MLP neurons of a small language model. Each row is named by its layer, matrix (gate and up: input weights) and neuron, and shows model dimensions 0-159. Each number is 128 + 24 x the weight over its row's rms, rounded and kept within 0 to 255. Numbers have three digits each. A neuron's up and down rows have the sign that makes its largest values positive.
A block is one neuron, or neurons of one layer that tend to fire together. After each block is what it responds to, as a language model described it from the Wikipedia text at the highest values.

L3.gate71:123119122134153131146126130132161097147132147159151123101119123147118166154162128108138115099099160126114138129149167135150146172123168105141124164134064119099125118149122156105141147129159152162151103144110075145116125140140146087125127165114126121147130132120123132104137178107123128167172137154144082114146144138124139085122168141082140113153146118145122115123111109157122138157130117126148148124155141145092124093122183165162162130157142115100127090119110105092141117153161097
L3.up71:124131155111130121115113125165117113101134124137117138115156123125121164095143106120127130099139088123126122135168135120140159130132142152138151092150143123099102103138169106100136170134109127169127122138137125138099122109119100129160109151137163135149111170121158101186136173149098102109126114126129124109134144112101137078195139094104137129162119117136142113129145158151142131161134103143158104135102114102094128137122079121133194142091110136125115145123134097121142148111136150
L3.gate90:088107171101109115149154124132163108156104123096139104125097158059146122128160139145090126169146106106108139181130125112141141083145134135148105152123124124112106111126132128100161102107160143136129089109086148137154120104141145103158145112090153155109127107125145168103153135135105117121102098091140157113100121113114145127121087089139132056137120109108120134099139126141112126149125125161127117138167093133144164163129118150125131164155110159130108152131100126151126151091149107
L3.up90:143186154131150120123137168152160146119102135120129101140124136109137089154120160145085121115187130136072137093116101127095091109129113107105131132126130100100113152136093146096124157112111100122108104104091134124099101119124105133091102159101113150121100101163114176116121109098104114106151117087158129123137105168102150116107097123120118117107135107123129139141134047127125156119141152134157122135111107176117141128107072078094140176137143131116098160114117132165103115085116141
L3.gate425:131146142149124147094156125125123166157119144136142080111127141142158132123146124136111149125166133100108135128107098133083120139158160158169120112141111092137116107158149137112102115117140146138129104123174133110128139102105144131119155083137143099130125143114133172059138133178113132130194116152148123106145129122098075073140144110143101119171154087165171145120144128168110169148145169113159115110176156144138116128092135163120161189147116103112105107118159125146082139132158132
L3.up425:137098135129181127087137144113164087129117136123143093165126126158125126135134095135127162145146145137150131156126143123169145116089147135188144117156134125125117116130158119113156118121128162113139117144117107123085122123161059130163108152166105114134125147145120145158101118096129116086163116099121109123168110120202108096122132153088159174135123126073118151101126094139058148110142148142129129106097114141135128143133109150106124105093107151109147107108122138129146125122161111
L3.gate642:149138121110114151120122103132110101057130128141127106108142110144139122118147144117131136115127117145145072113134108130112128144144115168095148076133102149113150158168105096105123141150100116150154145070113110165075117120153150110121164118153138145176183132114136095137132168090112094153132103122125133116143115108134102119111105094086131137147125128143131118118129131138133152115102147119133125110135166137131109120096090107124155125103144122146121094115060107115162134117169113
L3.up642:134135093126121145118108158162113092149127112097123143119135093118155155110136111128126122126097124110125103109106117153123123105129168106145190105119112109114123145139108125098110126164099089084128112131135149144142118144144155096163154125092107176146142170089107107123157137152135108160072133087133123105146133095099114093063127109127143117129128127088123132113159160134139138109188132110152101116113146104100104120138113127172166132093133146112092100136073140188128088116173099
Responds to: Decade digit in years. Fires on the third digit of a four-digit year (the decade digit), as in 19|9|2, 20|0|2, 19|3|0, mostly in dated biography and history text.

L6.gate180:126117111142151114114133181134104130080145155112107143138120137083135138113132109132124137154134131135133073125053119149105158155111158114126164102107067124149079144137157145143101146127148089128127165129120076160150122132182094109148114123136132119197136141156140106142084096135132112136125106137124125123138107167136140140127146102079140083114122154117151114067121093145150122151153123110127140084166122119144139168126138101156105133158137077141123104135121141156125134110139115
L6.up180:118130176115118161126117163124152111078155110144129095126088180112137124090145121094078111112145101100149093166115167152137139147135118138104145147140096125107145134109126122154102158156136115083125100131135126182148084148192111141122105148142100123164126119101140101138109133145140151103125144133121177150125148146148137147155139126081178088097144143190142112087110140120154102113111114134123160103121092138127137162125121123146110135135153170138140131133142135090185121055171142
Responds to: Year digits mid-number. Inner digits of four-digit years such as the 9 in 1943 or the 1 in 2014, plus some section-heading "==" marks and list dashes.

L2.gate7:095129109141135129143136119125151132121144159142099075111101143117148120159100125110136116096123119099144142134146102096093102142152144169133152139159164149065131152119126157138125108081084156127110177097122131114130167095165142131127168150103135109126108088107131119138086164156093167118125135120078125092113093166121122114083147111120128136154128130117144160141099100167133115118167162146146124104127139152145122062099136181186088133072114087109085152146115106137167120129149096
L2.up7:080117107095126140139147110118123133132154098146112119129138123120130135117126107110141106096109113106154128140115124114099160128161165127146146136118103102153110126181134165121125130154119106151118135159158108109080160121104186084100087127136165122158133098147121109080146113067086103162097172129147188112113148129146115128160140103128110141128135111121121166142110129139119171181131158126176162117132107108096104142150134118111133141119116085158169122145112087102122124095114114
L2.gate458:133104149135159132151165134118155173099137147127107133107115105128136141143116105156089145151186155091098095112099115087076117137131138154129153126120137133101093173117124193133127132087110140106096124094161114129144141118156118131164150131091112114119173160064126119119110175131126127132136061143108147099160105130144148116105125152119123133126088127135185106156134151122116134115101140108100185145106151120148130092141135137129115172129141093148081094139100130120173157135159143
L2.up458:075128087108132152104129104153141115157115131115148123136145140112112045136128174152071110125102150103066146146171089088160157116117119105122135168130120153169156156120127146126128188151090144120081129137150156136133153116101114063127121131103127159146117170129142137159133123143119114117067155113127133105083111139160149122141124136128090106166126105120116143200108132111138129142141108160138131138114151092101115127149183126133116093121082126109126148135156164119126140094129102
L2.gate665:109179147084139131131108128110151088140139118148109143127126146145125128121167115114124111165170083114107145152109128127113111175159121156109171164124116110152136138157099154155111147051106170128130116157116132122109135115110107140077128131071134121127122162071136123158134208133115071101154121077135112127098093074131115117158144114123109152110165096105139103148120123094171124163131153155121136136132126140165098115126134127110148110121136095118141140134166115157154132142120060
L2.up665:126151139115128144153113127101147113151093143121090141126119162156134151143157126134146110143140087103097147155115176138146166131167107104110189099123148099131134165146093136130166127098037148113127123120140137104102156124129133104117116168097149172129117132073115133145102144129086083121092104119116136118124107124139117134138147130126087123112149124088112090095107144111167123210140135114115128098100171117188102136086117138119133130138113108135137161125113108126149107122138066
L2.gate776:102142099135114138143138080112114150121103131120115081138095167133131119134114134120138083167203103105141161143112083108127131097149145113155130127149147089111112154112112151140123119100026117150108117125127145122114149095122149127107175131118132109128166106061149119128110127120111126141101105113110155135069137100120099138132122103129117147158136134133127162147095090132138143159149167125125163121145122127128078116071137165133148159154114110133125148098109108127124111078091085
L2.up776:147135162137138141117145144148149168120135126123106128147112162115085131145146107146147106130117119097133142145142146117097116133123175144109128119126123128136113102185124174123118118114120159046127091120140137155118067122118105115119107119101141160035149071151139119165123125134148103159106145141134136110091179105089126110158120135148125104123135090139096127151137172150140147101084190116122117122150138124114106178117121104125112085113116113163148116122126150155134143169155128
Responds to: Table header separators. Pipe delimiters between column names in the header row of Wikipedia tables, as in Date | Opponent, Candidate | Votes, Film | Year.

L3.gate193:108113116107154101132137099141141121131121120127097113142154135097104147146113127164132158101144150100097136167129120135084129121144130144091097138118143145125122160126115099148189123120113158118117139123118129079126161105155156093106121081123116131124086131132121115126152093162114127142157146154118081110099080123147119166158151059132096110145127110106134132145153116159097177104148131145132143121124131122194124122164125155145137123141138127120122128161103068165112150113116094
L3.up193:127149137087154129128075128130139115127090137127113121159141096086110117113163122120118161123130115087099143107085082115161155158181127160146169162136150114093077112123116110131136151151101133108119121097139144147106143185144169129139185140098114132101122099123105129131128109142077104151118131113100174155133118167168180150153111124130117082121120115119123149136117125131163111129135121136153133108133126105090113154124111137116136141115129101120086101118151088112139153171135146
L3.gate252:070123133152111127155152074126126145104140144108130141138163118120115112141105105136106122097140145094139142127120108097135124102148156123132171142116132098108124148135109172114117146135098142104101152102146117141138124088139166159148138148150123117138149073067091125121117115162141112135105075126119105135132151133140204126149111153146140134137148122107180101134126072172154133140108153116115142141109131118142142115101146150180107203121168094147183107091113139153144109123098100
L3.up252:110104120156202150125167079117158161125098188138128136110106090099109118144127122118137139130133129130162114114114127094149130144176133147144145100127114143167124187145126151127140121136102099119188110180123167098130125124150117091106141117148130094113109085136086143153146123085120119107123126141134132118149132139135168147123090096131109106142111111149150142142145106148103127135139134125125165125200102142110132109136147118170116165154154123153137136098159107140140133134107084
L3.gate496:128175139112135140091127134181137151152164126133128118125123113149098166134107118164137143178111148104104154107101117117153092196139095107133166117077170124145084161130124104129133135144123116101145146149140134137111107122118123120100152111149150181086097095143139125099152118130113136129118114105138143098164121131119113075118169125161123155178124137163150085107126113122180138121138098120145148152152144117125088102151086133093119164165131121138113152108148105167143123091136101
L3.up496:128106128080126164090114160136166151114110132112116147150123115148156147172114100124137170161162114105109172093118169155101128151136114096152109135161122123143113152116133111150138139131146127128152168130174147143096178123115135120142154112171121131109120118131132123040133144157099139121156168103096149119111134157111119087124129103149097100164120136158141144096142112112162092183166162113139124150189088112142131138162132143077120120135133145093056119122170164139135124133142106
L3.gate501:146103120142140128154145114110119120142144123150132127131097128133127122137110152117175110116123093140085101146126135103132159160111113132147135098138146141114137161149094128129105155133089134142080099136114124121092149101142138163172157129140104104135200127118128103151121105136109137151102120124174148145126136150119151114101082132131107127150130188135178144134123151128056110141124138136102137091124111145068137112170142146134087142131145120135123177151110092155116136096176119
L3.up501:111167135127110124121135113125140137134171115161147161125121146124179130144135168151146147150175137123117114117115078101116104130135141108167148154124143123117168106122110174104154096093081167113097141142094120126165119130108171144159116141130165121154196134115182119095128136128131106148124095149134161158176118125170126148132149084121140160137129156075164130102120135128154125119104123139099119149120128110122114129101095118154133114164104125144107148114101097177158155128114111
Responds to: Table header separators and counts. Column-separating pipes between header names late in wiki table header rows (Notes, Votes, Record); also number words/digits giving counts in prose (thirteen, four, 5 acts).

L6.gate425:147125125152101162121117102108147165117104113153106128130109140143141153096080133138091121158140136115103134121116126164130127137105117086161154137136114158152178159109129121140145119128110159154123095115099113128177124108116123126122131137124135112128105139092154164104110108145109137118122100160147173075171117109175143117088088130132093105156092099109098150124091195132134136113156147139116107108146155141138130132135106139124100141140127106122118093127152123114120168107135134
L6.up425:123139099171109151120121166148144161153121159162130102163136123125144152107132168165103137159125148124101122132110149106141154129101098086125142151141166148186168165113115152136150132145162102124121118174123162133108161170112160125095118101141167141124136107134163144093153124140135141137144089124138198103133138155171087120123085119109181100163129111142153122110125119091099082137181122151093168113143153165148146086109143158154144148123134131107114107135135104101129145162163124
Responds to: Leading digits of quantities. First digit of a quantity, especially money amounts after $ or £ (about $2 billion, $758 million), also counts, votes, areas, totals.

L2.gate103:137103112125111140134156124133168116119098112128114139138124123126124106149162140144117140131116150131119146119133112103096132148182172110133153138146145094133130103113159156136121122130164164095133149127112115102155131165136147150127163120111107132106135110145101175112097120097108129092102094121162147121136115137132148086149117180105135086110110155094095103090154139137143135107127147110137138135143148108164151106139117113160149106128135130088090177104102106155136132105140095
L2.up103:164096147153118108139135126157130143143104122118146129150123128123112197127174149125149118108099141126129135132079122104111129115155111134144132122143131106137083156133141124122148118131145168109185195120111107133154123146152141100174139126125134143157111115133117155117138141136110129085120108119153114134145150106131132152178120111124125100138157123115104082119158151115112124126170159112128142108126138101179143108120135130166184118108143179106107145085071123164105181150135099
L2.gate516:099134130146161173176122156136167122126135148106172148094149118156145109110114134117113149124117160100127082145123130094076123105108144129135125131112142135105123131116109158141129098132071147092162123088134131090109131117160104164162123098140127154150140117142100193130078102122158080093097119108111161121133154122118181170152140091096110150104131161112158145125107097147128110159143138101125135085126132106062154123111119161114131121118111088121094130125125056126131135133126084
L2.up516:092145179110176140158087142111148113138119141135167133081158090164129185096101146072156158147103142134111106099111146159093138136118149141157112164143132122138101142109118182141144102135134142103155153093152138089135138153160117149202120135126123131154110119107122159128089123148164126094088107117098129140111131133104160157184137125126135106094104145132144144111104071133093097118131118108142127115079130105097141138144124163153121133121123116112108125127136120103136136175118102
L2.gate577:154120161085169110093128136123144121104167126136133153123122120155122130170092143116140105146122117117088102117151128091116151151140130121126100130096120166131113102097110150110148112098165177140165135106112123140099113102135116144117144140128113149122114068179115136158108169182125081131129145142087131106131136131070145104132110139129111129123111122127121139116156130121116135124107079168114106110137106143169131146117142113083126126111123137111103060107129130102116083084102167
L2.up577:117114119106140121128099115120142137129166123142136134148160070104110101122157123144091140118122135117123124137138156120169153170184088165137160142101119131118162144099146135139155129105140139129140169137149124140127104163136129151109105118125089099130114132117141139100126128116125109137096141152210150151133122080098132200120104154124120132103161089076100090087168143109157096138092100108141151161103132120130108141085127116145142121143125115126142167118098157126140103105115104
L2.gate681:126112115127169128095137125130146108122100122142164151145134111126128080130132129089148155145112137175149133131120191124150161161103131146176143090143133129118140137097115122183189132154162140116131085132113128116152133154146136154104129143144144124149134107135123115118061180106145128128087127148161172138161168095150093101131126157150104123110133116122143167097163140119113114112124140109166144129139094115105175136142153165121111149126116100085079108172119096124152115090078166
L2.up681:123091132119136126095113114150121111099139097125138133138150041122147116126141152127114132147098107096140113110103104127109152136161140122140126091108151133107105098128156131154135115142133173136151111163087120156117101137162112113136102159167105142134139082123110142102146117070171117119143099115208126124127119090150139184132141156106156156130123104095129118144155129128112111161084108120132136106058106109119138155123151128142084145112117106106154132154121121114149072135125147
Responds to: Mid-number digits. Inner digits of multi-digit numbers in tables and statistics, mostly just after a thousands comma (7,8|9|8, 2,0|0|0); occasionally " with" following a comma.

L6.gate154:098157132166144129140149134102114161153144090171115117106167113135125122150126104127125133148131139192149134155134159120161143081152106150090121112143127141108106129126153128098115117102155171144139147093149149107092117091122159103150129105105131106135155146135131137090102111142098132145133112133157135074089102134102117099076101155180162071118136065151141143147120129120099108091106145105118094073105099102132160157139125169111126098106129106128133125127082124121131127147098151
L6.up154:103156119116089159117131144163102143134113130113115147153154149131151084133136101115125115177109104175143128123133123106138116090169117144117110143150146055114125120145133122156126129101178113141129142140107158116090093121128125071151101102124146126161177113160159142145155125105105103123143154161104097144134136144120070112104121146156106128140112122107129107149160129141120138121151103113118105112078094121152161145110143123139177117081149156149145149161168124123137142132144155
Responds to: Mid-word consonant fragments. Short consonant-heavy word pieces inside abbreviations, rare names or technical words, e.g. Mf-g, L-t, P-ct, cad-m-ium, Naz-g-ûl.

L2.gate181:116133148140126172139153118109153113131108118133103074128173104119102089142127132111126063121168103134077119138125137093107097116112142128098120138137136121124119089107108125146154092137109099169136141091180159158111122119161147131138134121088089148118123110114175136164137114105126149127105101120147150105133128153158133147173154142108114131116150146142175146132103121114135119140120126124163090108088126072155137112127137158129102064128165109108130127085153078134155154117165123
L2.up181:088101125140084141135135139112125142129122087117102121125121090086110092138105155101118115162147120183125155146147096092135110117130085108130124148128130118103117104081115131135158117104139127159145081125126122154123118119133140157157142127088080114055118129141125143158108105107138176142103113124153164091132159185112119125147127148131118136141132126128139149139134126140141102122116139135117111100096146071113144110133156170119119124119117146146132088125144128105102134108108089
L2.gate383:106129112094116143148154177100134162124137119126186135101089125121172097105130101148142153094120109137124150183161104114159101105137169133096118135149142122166136089129162147170165089168160103117124134146133123107097113136129121131114140100087138109092183156117115125120106116134073140138102144097127178146128119132076134126089143102081150132147098183120137130131170163121118112149121109113161109116134089158121126100167124157107062145142157111120114143102148129138135128115129154
L2.up383:162175124141175087097115136142145097135104136162110088166146150143129131122127143117126099119145116163141130122054102108099127135112136108113100137162133133118125121139125119134098142126130207157147128100132172155148167107107111137110159101138134105145075171111133133146112122132116137143117113156138113108181123073150150117128160139144149111104109148174114148173107146151152174091150133107129117104100131118125108129104122137137104135131112121108106084126141121147128096158156131
L2.gate490:118100153131139102150168120131129121139108114108140104130152067162081165118095115150122104117135102138129127134090144122150132140140165124107100119155138128135148131107134113111140105111145122126182125146174136132154140164124124125096152105088131116054167125138102163110116132128118105111118156164206156127160118148120121131126115130165116130145118183106105095103128147122129095134124132145187119116149108109103043123141154183136113148127115131094152125121162081180117099103145115
L2.up490:113123082146138158135153113153108143152117145146142139098117124086124119132126114093123140136097130207149147148155148119140134124189114108121153127111121166140122106148151136164125109099140132147161140100130131103148125129101117146109129092070142128100137143076105083134108116140117191122111152130110127134127123106100131152127133112151127124073158110168131107113106143130168155113124151127119097127152159130135072106174141137131125126117151097132129118099133131190112148147115101
L2.gate764:119144124120106142139108116119141106118152126140116129152122140115157093075113139162133136125127164132141140167124145108152151149094143123134161133162137122141128154076134175102172159146107129122142153152171145154108114167101122133136137132099140135149107163134076132125137107111110117149130141123083199132147063115134102078096139142123124122111113109146149107118148094145114132099123100085144114116150131122148135147151100159127141163162128104132142131148157172155131125113108123
L2.up764:105115116126150085141118094115145121133119148111136164152124129107112127115104115145139112159113158136107110142121101097142123130119128179140134151111113193136132155179171174131153104112096135112161111161138181137128137120147129188147139124104160154113106119118088137119112113119130115119113139155106122127113102109112110108098158167106108095116128129144120130086159122133110134156127126110120130103146129132125118134134141144135176154146117106102133128130135157101118122106140133
Responds to: Mid-word name fragments. Short word-piece tokens inside multi-token proper names, mostly surnames and foreign places, such as McD-an-iel, B-an-erjee, K-up-erjanov, Gw-ang-ju.

L3.gate99:141110084186151101105143136119117134103099105147133091126161124126110119109123128132148099098084110121140057148128149128116090112149130150128166173134128134110163137124131130131143063065126134161109177187090129142158112138161105099105116134110163146136116128139102152147142151180156122096131150106141143071145129133123134131108149178122107125104202119080125122124135091132135133126175134134117147154129167134069153083126140105130124155139115124129158121125124131117120145139141148
L3.up99:135132136124105129175139118177133119098109157140080142134082084171083158140185126183157109133138149162121157113145151113127129073131138070110127125124120107127130114130132096156094125170153083070119111180121088121110132147126117165126123119102123145120136163157155152123177125156127104136187151106139154158096107119182110143171096150125117119108125124130106123160078119145151176111072138119173092140126107116121145170170163144142152149154111076131151156150126127138156090112141120
L3.gate137:141180157095141119137136129154139131098102108126117164134129143154152153139117116103128165119120123196145133128144174142142159141142130126108100119147133093134133152090119124142163137153137132112113133136164130140140145118144150102119133120159154134112133117128134117146131167177108115118107122133116086133157168158129158076066152137142128065143123111132107115111107140097129113101105081125101120137136122136146114119129153125126141134174126121146145103145146121101145082096141152
L3.up137:136117132099115113148101108096127117099120131121119136128129123147137115123130144146108141138152121157143145135145144128133151098138162180128133126128127120084116158105132127153126142111128100106087126106111111118113122108123123106101138136152137142134103122130145157103122145155131138136119126157149123152130119100072115096101108163108146113118163080135090127100128104118133111078086119130109119137128134137168126122088121109082154152114097145096108137139127118109107108104141108
L3.gate497:133144095148119115164141133148157139140172152122119124160098088111130146110089127149127121160125124103111136121125136156137122142121151116102126153172130117152131128141096133138156119178158139163102099149194127118123162151122126113152150150124157144118146144139155163143131103159120121114130150126120138116134115161131118073139127100132144122114121141080141147158083111142130103140154150144085109159116111136161125091119072120146135123156169123120180104127121163133157143140134119
L3.up497:135102111125140124133127146102148117130122166147147153143123144132126123116127100105177104139090132132111148115148136153111150110064093134123105139113146085138170152117107126164133101108120139156161130144218134141103141116103140131104153112149112126146152107101128155134150111157097139151145108105121108129148116146151107087108108105136114138196131137155120094107098111130125119158144103099115141105119127134109097139205130135151084151142133093123094129107149133119103147119084127
L3.gate516:146166107135136148153134155126108164154122135140122118099115122114118088128127144123143117095129102160131136134173147130135108104070156137161095130139097152097165116114110112120156117145144131157087121154087124152085142159124156101102143118105148108143150141170118118149102157178121087134115099133163146108110123129108111110090117106133151075155147111143105103094114134111121097144081138102172107124098141154119119131127114166116129143086140161127117125122115126108137140136158172
L3.up516:141095132155141123119115134140131142180132106157128121153157108118079119090099141098173149141165143087123133106141135162119171137093097108098126121118115103064120086185090131166101115157126121154137095167163112160134137127109182111145153129142122136138168151142086127131135142135128120160090134110118126135109130158121128099093115133117139109126116138148135128117165115137090121144147117127101160131169105131131078120120077143103119143176125133144097130139145096129128178168130125
Responds to: Digits inside numbers. Fires on digits and thousands-separator commas partway through multi-digit numbers, mostly vote counts and sports tables (1,989; 11,907; 14), and sometimes on commas in dates and place names.

L6.gate593:128158132167167160138125133136084099150149142170077113118162134106121150125117132112084107143141090129127124121101143136068125155151106140157085139087122132106182136136099158080118189108072147141127116128114135161122126173151119093108144140094121141123139132116121118136084115118133147124138138152134161099096085162100179143185079124065112162149097151152177148144112118134151099122126137154182155139123132108141121125138123135115129167107126132115157090137144166152167135106136143
L6.up593:133130092095151099170158125157139136090106108119125157094113109111121077144115139136140125130157139097098164121071142111130114141183121109152117174062120096101135151130114156130108141095081125106130158103103135136115111141125084101089121114107123146144100144128104120112122098121119075111119086131169127104114087129160160118177101120133141117158128183132168091148114132139131094126118120133133132128133108126125116128141117164146131146108126119147174141176091096167130157170140132
Responds to: Table header column separators. Pipe separators between column names in wiki table header rows (e.g. after Left office, Engine, Opponent) and the "(" in header labels like Artist(s).

L2.gate168:160116126147108111154101153156113098095138122119135154114059104169122141090153119161105080136141133154105074107152099135123140150136142136123091127151103171101144091185100130122121178109131120095130178152130135118139126109156088156086131109139098124142114178133112126119120120137102136123136135134103112162112152093187104143165147149063075125119091141130144138138132148120097132111122130147138127129133130106109134140117133128147146104113189121137155136094132125132151115121142106
L2.up168:094149134145106112130139155122152128112154185112123178135132116137127137105143150128146092131132116101132129184135088109157189143142110109116120153116118129086104125162143155168116113090108104182178141142116148151142133126148098124153169144168142142138155178138121090116128115116131112119150115094093106125161153090146100123138143153118110153116169106112161174115120156118123151130100097104129081150116142131090128144083148128135138086124115124112149121126073129091150104129111133
L2.gate242:148132125145063122133140165129168145091075139137106084111098070131092110149096121114152097116164166113127119094154115138157168134144122117155146088158167121091136139135126151106108136140144136099172143127131094136139112099164140119150138134117110204167121163078101120139131137122119148111173127108111142140132116118106136148148154203144129121178096118139131125112114124107121110141129170183134106113125138138149140135140132160120181088112153107133107116120112153132122129141140131
L2.up242:108110122128100168127178166144127181120149123075098144107121145133129127129114141123164161124196141113116105130146131157134181158145082145163112105122164156121127170132135162108114119154116108101159103123143092115089096132127122098152126095183112108114138139081119144123131151128117139142140142106113120095122086128114137128146131092129115131145106127127134162110085115143153143112099110135117104098119121137123151153148088157149158100177124096118105104131118143132144115111178139
L2.gate348:162097151142099156154152134155140101155087119105163077124135077138184134117168134109174141116092135151138131177145161147117118104155114109118115159155135102130131107152126140131110129179144157120122108130136135147109130077100137141112159142106128158119174144157148101150100148103118113109126192074111095123123107103105102148128156118139122151066136086129144117133103150135122138111136138153106091113111120100154120105117128114161148087144156104140143119145124111159119139132162129
L2.up348:084135129144106115126136136136099138145092113099147128107143121126120133109127104128140116131113135156146088130130136145099132115104108137146084139097113121104116113179127109117125121123139122139107133096136210142101116133134121104140124118123115106078139166123093123125141140139206060132138122177117155124161098099143106122169107095138078103101097078166128109105094146140117114141115092153118143150154144132105153137165129141107106115182110175139157128112172163121120136143153126
L2.gate672:157161100127133112119110142150115114083126112118103081114105083152133148097179103117125161139152154194140150145129116137153164137103128173129138110145120128140164139133123144169126136128132127159138071119125120126102106133164082129138119166156133119129093085089140120132151122104125064128125159134169144121125146139167145099133143153103144097124154130139130150132148124101137172122126113140109128085125104140146128140176143123101119108112153112134122104165122099135128105130136131
L2.up672:131142108133147140174099079129135102099160080162157125132129115151131117106185162089154095114145123167116120117122105114141110146151117173128081093133139080117109125104135125157117135132144146143107078137127137130130131098136125115098111132134132132138107148132121137188121147122163095158100156118208126123142125156119117037089103156103168137164129133099141119118148107091140107135139107095122120129137123123135186128120133162130147125125123122097108110127165096145165116127163097
Responds to: Year decade digit. The third digit of 21st-century years after "20" (20'2'4, 20'1'3), plus "of" in titles like Director of, Ministry of, and table pipes.

L3.gate88:125143118135107087095125137137118171122124162159145104126109124153148126167109154171125148114139119160138172135142152123101151117186177134133149153126116074114125121131146130164120167146133146120127141142094141093159099105141133141160094116135148086133163092153116154133138139137117160124150101107137135110124098117149136129139140135139137158149138136149130122143110131146102148125150125075155084128116110110131129101153115165132161127134118164134135110147113127152163136115143120
L3.up88:107148123132113125132098154120099135126143143106149130116129130078107124110104118142158121160121150102142071095131122161104085120122165119107153152075128109117115134157132107152145148139127137138106122146127143103140145134131106109138102149117122119067141125130113135152087084104140173152110102123081121138110143104113089101123181133133156099142133140090103174142112158152108080140098171140133129128122111102128114137080112141149153126142123108153108115137111136156091156190166114
L3.gate389:082117134140168118087097161110133114136120096125129120115132093147133103153146143142153121147149089098168126116076151103093065097125139157171118131148070134126110114101086127152119163148143121145098111115162142107119081108112088119125099140134164125136176123116098130140153105135123121134135075106130136072127108110133134146164132161101185101164086097131135096137105126123084132151098128122143133154137103156134127126139168127151177090155164165137153145139127096151129112120148150
L3.up389:123155094146105075123143139146146099158084135098095107129110121101124119145110125132132106147097111160150128149105121092183166114169173177156122152139080140144145129158114139149134190120116128119136127138108182119136116136136095132147134167115123116097142136129159101122134130115147138173139095125141161120137115106149116105145112126118086110122098147100126140140123107179180162150107143059136119121159163135131175153105141163121136103116145110111131134156164104110139127128137100
L3.gate478:152151149121127133157160114100127125126128175146115096160105083140100145142134123116129153142139111128174116124122112149134089126146089150120177150111153161162084080139115129184119154104125128138149152117129125167131111086110135123130137151121127086099110159141127093146084151142113170118146149125146124126130081131133141137152196127134145128118101165131156133176124133153138173121118091101148138098131117138141104122105114187144136125140137119146133114083138122176120145100126135
L3.up478:085097114124153157125125134129189109106138151150117126118118192140178167162105126083149094121149113124127110168102093138179158096116124156132133147179126130131108115100150127157073122096157125177124139098111110129147119135146143131103113117131181123139184156139159087116074128128122123160117134125127153136085174117148126128121096146165152142113157190145166124138119135138169129101095115126119116113133128129139104112113134124103130146111119185133095099112124111128122147150116140
L3.gate776:149142139113101139141138126100120111146140158117139105109119134130119128137103177121161092108131075179142111157095145139128131123160142171164118141148138138095132124121160159132140124100173109163131134099113112123131134106151127121141159096121140166129133159111124119139129123078101176144136169098159149122126080110140146085142117147141125100150122114153109138125116107149131117131109120078108091093122175150106143115174140123125120122127114110063120162116098097138160127158149154
L3.up776:084101138082144111100091165158081124124126130140113087143117133119155101115126100098150129175110111110135154162143131111079109133118107121156070123108113129117102139134106196149138148101132135126118101099110086165152126128160108118131081111126110087093108173143117127119130142132114145140134077124079150115114113138141121090140098130110125108114110140105142127158149100162088136119130132125136137134114145148096127161145125148101170169178178142152131147103108098084151107168129157
Responds to: Second word-piece fragments. Short word-piece tokens that come right after a word's first one or two letters, mostly inside names and rare words, e.g. L-asc-ours, Tr-and-afiloff, Sl-ug-ger, D-ow-ie.